config = dict(
    norm_eps=1e-05,
    qk_norm=True,
    tie_word_embeddings=True,
    init_std_qkv=0.0289,
    init_std_o=0.0,
    warmup_steps=66,
)
MLP neurons of a small language model. Each row is named by its layer, matrix (up: input weights; down: output weights) and neuron, and shows model dimensions 0-255. Each number is 128 + 24 x the weight over its row's rms, rounded and kept within 0 to 255. Numbers have three digits each.
After each neuron's rows, "fires on" lists the tokens most often at its 100 highest values on Wikipedia text that the model never trained on.

L3.up792:111166120096133103143099122131114094133117136149118160134159162104115130096161193121157109149128116143076135124130124105127123101124111137136113100144127124144112122083109113120130119147094126176147087154120146159131145165150117140142173127133128137174116149109128112126138122135095124132132107120094113073159106071164149124100181130103161129130049114171156132134091101136133136130116137173103126115147127109126137137116122088120109146138110148152156143154116104118152097110109124085125113141114108173162121166144080124149142120145125114117119109148132101116148159114127117106085113076166162138110156081143154140143098141120138120091125125111154124083137101179148153117135150119097111138148136059118105129162128089127108148113122139160116134121163192182129091150104144
L3.down792:097130178160116102113131119145128159108162122123136130115165130122151158130113084134166148131126127149140135178122125108169101139134106075123156160108140122147137133128148138142121131126174128159084160079126117143137154118143092073099139092144079118138131173122166132174106179122136103125158081143148142118093127139106111152091085105124093116140128107102116174139153158131107125125131156136131161130127177096148177126145116134126150147116087130134155089148130109162102131114153107130154082126102121145123107152058099125145132147098123135057141127154104114136154108115127103135157128134124081133111164100130075102135124178119096142115110123159157172172099131127099153127104126138116122120144110139129127152111128108192138131151118130097121117136130105128101121126121082
fires on: "ot", "id", "t", "X", "er", "o"

L3.up798:099133115153108087087129155110112192138117113115119103133166104115135095115144123152157111108131094157142109146154148080147122142136115133123162118138101183125116134118123119162115132126206104144146189131177163138159109180182139121128133117156101065139128103162113130126136144128125139085099107137099104107106075132137099130110138131101111116122111094163122147121166117149089151153124147156088114120127123134129148124173164124143127131139166143153143122111137155156102132151134117143155132115138096109162103106177115151119149147184135116124113125100109138139139106116161101155106121099126100107117111105110106108124111191089088126089091163128137109134101126132127107126129119082113109129173158137109117094132123115135134125130149110093133136113150072144067137140109145
L3.down798:113109124085142111129134156121118157132167126116138114118146121118124152180138170078141140118142094101105116160127149185094173144112119083136149096166135170175108129114124127078151120166149091122135156130132138130171130117116126150136127185148120083144137133137147170120113115138115123130137136164134131166090081171121144106179102165145103095132103121127170158145122101092121170148132162108121108127124088097130119128123123175114114129141097124133128114069115147112088091138122123158126126156120134116120115117127121159134139119130141095131117115123133135113140147155131122180095100103133119083110117104123133129097184154117126130125108131149154075109174109144085155177127088123139155142138148124112152130135127110098130140121148138050074125149154113121119085091144116
fires on: " W", "t", "ut", "ot", " w", "w"

L6.up757:113133135103150128089172166116100128137129074091138110141104114123122115104117134115138107096145089091125151184161140126109118101169140089118153127150155126140126136174097106118121155133151154139166163113128112129112135151098131168106128110159121112126151120088135171124138135125143154162091089108141144135146122153118083123142142156143124140132157135104187108130126084111097154126115142105169121097166127051131134101151159114101155141108114105081130116155130112166089109136123108105161103161105098134116127095118135121114131110159121175153111129129177124101123125130150185134111133131155113117030106133150138134138131137074135147161115086160131129123135092124096093135137107131091164145134139148138129126139144124114150154091142152132102139140165090144127125163158132
L6.down757:107125131144138134133140139132113190164138116165080116130102148086095160101102138119116120126161106158101168133102127132085128132137136145118150129121123163159140109193110157112134116142128101117110134110142164163147121090133129139119158144134147097157135129172119110141119139131135130103106132127123124118127095134133140131156137134152137134097096084109159145128151119103051149139125069122087126135148124124108095129136144137150080164138103124072155174128116094087092120112111110124149158153135141143138121116129106141128092119131141095137134137135170113146169089118114107134086112121095142121142145125128137149179147140157090125155102104137142140142155155191116137162090174127156134093117166139099113090137115115123116144095151125037115080102151105161141152151111137
fires on: " w", "w", "av", "ri", "W"

L4.up918:148150097133136143101124166116127199152120136111117128110137114077116109150112137089102129079134100127094141141121129199101144187151121120106186128110137156094108136137142113123081104097141148135089134130160131079139118125117151157120122129143137124150141084191118113104120107163097154110132104124152137115103101124105126116126123138103129157135086113123147148139177136146177157114125157123121137106126153131105159124165106119131175134104116105151117121127104149115138135090126119121172154093119148097108092117154161111134127121119157148102148174138096114132137115126145137141137162103122144143155110094116104124075149124144149135116110129143133121151153125101122175163177130136150108136096131139105132128116150068135151133127174130048142097140150122182131160163151160
L4.down918:173118131120127104109159122147114192130151080146116159095139100087152128125149123148166136081131109112138132172137140178116133105132114131137153082148129127146149096107150176096111149132180131130123168116124126099128140128140094162120141146130114102153148148144161113115127109171124135099133169149159137092094132136118136108170150098141113119148074120136101146146132112101131155116158128106107096098095072121117153127182127115064128142130124111102109143111128103105095136125115097145165127132129084118144108114143124100132172116103134123167106134103129108160082140137134136184123182118141111105143086127121116147140121155110174094130090120143149114132124103121139157129134108107114178151158141158133157100168083121107130135142137169067151094113128134119145084131125148
fires on: "w", "p", "n", "W", " W", "t"

L3.up2:120141182098117137097110127107141105149143144134082074123143119116131155179167121155137134132111094173125125132135167173122134116106143137153112125132175147118127125128144118118107142166134091123123147128101132119141056137143076066145147128096141088109131079167137103130126178121137119111121057136160122112146114130124131128114095153126102111101127101143102151149146123136145137135115142127122120082105150133116112117164149143139111111128151115117137119125114148143091127120139140138146199156129124096146061127096127158140141174121148121140155128121123121169149152191108134155133134100089113117132125128111103105162096180174118132108161085131087112160116147136114121135112132114118099118152154122148128116145131162131173109085182145127119145146142113140076156092099106
L3.down2:125168107126133134157101131132117125140171127164168184062157105085136141134128148099123121116154148087108136127127110152162104138163137129139114128152114119138106148112147113154144142101146072156120117143142074114138156136150136112156136161136111144142118128075120176139123150157123090138102139090139106129144138102144120115125102081133125127142124128117144100090164159104137135144090129082160131097107107137164121150098187110130141129150101131189094130141154122094133166123110134109142104100120112110087106163152098092165146099125111130147127124130137145164113143086116092125120132134129050127061136159137117133130147096083108128120116177085145166126112135130107128145121167111131128131121138131174147081107146128135101143131109127128113139133119172098129115178173134
fires on: "ol", "n", "on", "an", "ot", "ound"

L4.up83:115135121156090099140130112134186126131150125132126110131105114130125138108173115147174127105141103132147099148121092097143140143136155133104176127144149150162130110133116095100110136138158097144165100080110146166099153155125134158114145150128117123117101132128127111136138172127126111115121127123084124102115123133126075130167087132102121114067107143106117111132128065116127105145134085146110128129108132085147170097165099103145129130131115128139159130094157159150147142136123130147166152109096162154151135133096128159086138126184134091112150194132130124131092145076147131133094102145130135117146144193132122130112102210107123122095152158091144141136118138139137114174105115110083123148125170144182121121112115164131128089114123137138122103119112131087088166138161118
L4.down83:152144141112153156092186101141137138126124100174113149121102131088122115107116137145113117099169158135075166170177114144139122129112128167087120168120126120102141110167114134123154119109128129152146089142133102166172100137154135140118115090121104119127103160164151117131138109140125120154126084133150111107132131109134114172144149135139124124120073128132124094093125113148134109107141105132088112096119155132124124178121152139141182146159141141147059131112097123114133142136107093141122135146135136166129110162165150107122141132146109105101091141147158118108171135139113100147121140101131088117102144138148034131147175120141106110135097162110175109146161138104107113125175082138097115128166104099136143139114075143125139097123128139151089157117104126115121096144110169
fires on: "on", "ow", "t", "il", "d"

L6.up460:126094158142138132153151123068121146156108122128154104122133115149147138112132136120116100107097111160098132160102113137115102134128164132138120149105170093185155122144176119129155170154109112131156131135112151110099091145161093146113133125113140136122156136099099116127093158098115165121106104111105175149093132122110097149126108146132117111099127167155093137171115111152141103124128118137121100092093167124182135116195116094165114109137128092115190106115139123144091083191096127170113146163092121130169128122116126168139134099137177082126103123140115141106123135110145085169132123136142139112147121108169111100125117132127126135163139154095135130127105088138142112125168139113126108162133083117104128121129128178163110123145123119141091120148139152166107154164088096
L6.down460:173114150110129140117138093140170147108148145130081092137164178143102123141196085135125135105145145092119127120137148077126179136123072147174117132136102116106095160181131182139141112135115130141137113160130099156097123152091146128115118125171143144116137132170149154139127113137156120119137132098090135102111123142102118107105114126120087109071117094134098114099116106132132143092101151147128103138156131123129130159053120122148132148144134126134072130106127122115120153104137100085147105140106200141108144123131165155145146136170119126122121155130134130159159136147125140135174143133115128160159123090118165143102149112132127121124111100141134146121112140131111111181149081142093097088145155148168149094133119106130143130076136143132113156073096121105135123108143136
fires on: "l", "d", "k", "ong", "r", "on"

L6.up68:138108115080127170089120121136179103127098174130143144146113166145109172133110120120180146142111105137120095137113129111148124151120109139117103063158121162154125144156144140141102167168163125123117159123147160118155131121131123132115150130142133119104116066131144118136122103133073205116204127167147106143081107100123131121140107147109110152130102156149109142123112127136123090115160109166120143145146161122145128113114112166097045135116137117146141115134130125188103131131086136131121147107119144134105129143123150095100123097113106147076101112089153146156093131120060122125110122151105143168122126181088131130137119116121099130109121125115091138153134154117122092126120141106173099121127084136128130136149086125158132127116118141124149119105102095142118117161137102
L6.down68:169105140151157112113143125107125148157161172157131121132110114096132115144141169087090154154114155079122151121143117160134080120109117139128128110092139152160142116117126127158128124079095086110137088124128096121118154119157141150121124154143118147181127121139126131106125146104144121107113108140135144129142139100135137141138121108131117114128101075156114117113154104123153144133131165104166130143144149093153107143122171101168144060132127104125103126154128139123134122134127122096174116168146078105156114123116170134133148134149163150168139146122138126099144104117106136158097183205124089141130115102087157092166142126116141098129110133122091109133118160103091086126103181135143114110129123152142106091164121108082146141102117185114101109128106175116106122120190097
fires on: "n", "t", "on", "ter", "ip", "et"

L4.up638:122139144155145090130171136112117120139082097162154098158127174145107086111111162120128126100115126131143141130107148092130135154118163093141112105147102151102124104124111157097112120116127112113162152108108139134067139115139138088098134144179103109125111130140207138144094144155130139104117132119111179071117150152088125125119122143098160147124129149111113147169117128138112136157123141117126135159135129154096138098166127127145107128101118141146119076123115172135126118129126162155159119123145118067127113133184156137122132131113148098150160123088106112127124116127141139117129094159138122088128151116109130122113163170146140084099147140114162131117140119159115182120099143150168152119170171133090090106115138152122089132123168168124118132090101102102120043109156126
L4.down638:130141107132151110091115130137094136125133095122109142128132133149140145130116124150142109087143124123121154139141136152129155117103075134126135091095091159181114064088156141076149192144142097153132141128169138140128111118106127120120112122178143101142133101136114156152096110093122067142137154160124108151191119130100179163137125166121084125105167160097125131126141096109134128185171152132153133075099142122087106126106105174109114092092187111131100126108099134151132155141160171114128130139119144180108077121107103153109110126126173106108139129136145157117140097137114137163162118068134157141139134128136119133137144137137139149154108083120123135140138120104122144087145129111093111154140133138095137119146142127120123098161173140117114091138146130112117153111138150
fires on: "d", "is", "m", "o", " W", "w"

L3.up35:069136093140112095121142111105188129135139125151119086174136130128143154073112148067133078151103114123107160127123126123115095168092143202128157115091120177101144141123128105109118110055119121124116126150101109141117102139105125172107123135148106152162158093121139107186174126098144117108118150140106161103168098094124113134118110136110168148143079112145152122116122144158144150133136165139117125147113157121172116114128146167121109126161135157093129113105105153138122187116134119138067131116100132134118139107150119111128142092150137129112147107142121121107133184110090133141129108145146110139092157109118129123118117093115167125136134182137108164142151131124090099130142149121164120125162121115138111145143117130126124141097113138106089143161122148134099127159077111
L3.down35:156125128122127129095073170153135141144153132095155148086178145107125160124122115108115111147117156132153143132087087118148153145123144083102143173099130131158118143125156153109144165099138141097147123127183139160147141148128141121105123095124115120121146136073146111117103112097156164065126131161135144170103151129126125124123162119113067103161078148138140142142104127131124072132135140114106166118135147158142124126120141086131115101108101114145075142155135124121126155156142145113102063132117107118115133120122159130096139139128148106141144116160137148140160102151130130111101112114110052123139144122113104155130131146121091137150070144137126137129161142121111178153160113140154111098151108144138082095148074132135088171138159122128128168104153131157122097149165095
fires on: " be", "e", "ot", "o", " e", "en"

L8.up65:149152108106124110111110108110146084125094126127119145147118149142161154138151099110141118103169113148141094115152155162096097169067099119121103172136075114149150160171137152120096079129109118089105133143113123157114113123117099170147123137114131125143153098115118122141144176073136139132117107128111116116065125139123163152095165111156161149147157122132147191114135151108122132145154170139133115140086123129153117086122125097107113103135122160126159106157150122115106100124120118100113116125143132089133181120127146121126164113146120125127121120148186160106121133155156158090133177115116132124126131145139172181106147151089156180127111141155145120078104141125127117097127135124078171138132115118144134151124147127147113126110117102114119148107157147129108133112205084
L8.down65:165144145145142135107115141075109158123134134138148138125153148117128119101120102142152123145138103133135161137154093088144137129144153110148198131128122138101170104101146087122119105106146143156124135120122117132137138113125148123100098074114095105146110227120133121168123126136126110104126114126069154143147176119138108126132123147105120140134142116119160058177102090155126148110127132096161168108139103118090103121125150125153108171140144119191114127102131173147131115138126112144140083120128099134167117157107136109123132152125112137158122139111118141162134096141112070175152196101079133131117109088145122092104134135127104135114121151114113130165172124112081156128117108151140089120115132132125108122135131150129160125165099169120132127123147071120091156146117109
fires on: " that", "e", "id", "o", "ing"

L6.up894:106132107168105131114114103120155157111134123120114119112118135091127114100131152112143139148066134165122127118117148142126082120114149117131143175163118152128112113162129119130132156134178097086087146068126172101154107126117168101139114129145149108134146098102138144109149105164154126132105137174129128111103139120122090171145083093115111080111131117151128195171127138165131174138124128137141121153088115151145138128083199089119138170122106165165105119130125180146123129175148165098127095130148119140124151117135138158140129099124118102136096112138097149128165138148147126133114090121140141133120124114165066120118145122072114119106112141134135126110104116123159104161181098150116147121146157168125093120097127090139158114117119124142144116090126113168131087135102105
L6.down894:126092128129151114073131090120131112115081126118195098131168118099112139122154137129114141105117127106147122125161138110117172115143092169125107116100068140129075149046129104151148131148132163133135116158149145128084126145121103140122110106072114168125152153113125159190116098155112099074162112105111130105138138142116155103101136141166064153136161113153101130105123142098125114144132127131144163133145147129097139103124101148141131142131126122151110106182125118121123105120129130138151139103106145113123123168176156131120134155127120150100147107118114113108153103124126127138101145134106151117127161142143148158143135174144100119126140151136077173130105188149113113140112105144079109109142125154103148134110166165089128178120165122134151174097121096119101145121146128
fires on: "l", "o", "ro", "2", "ec", "r"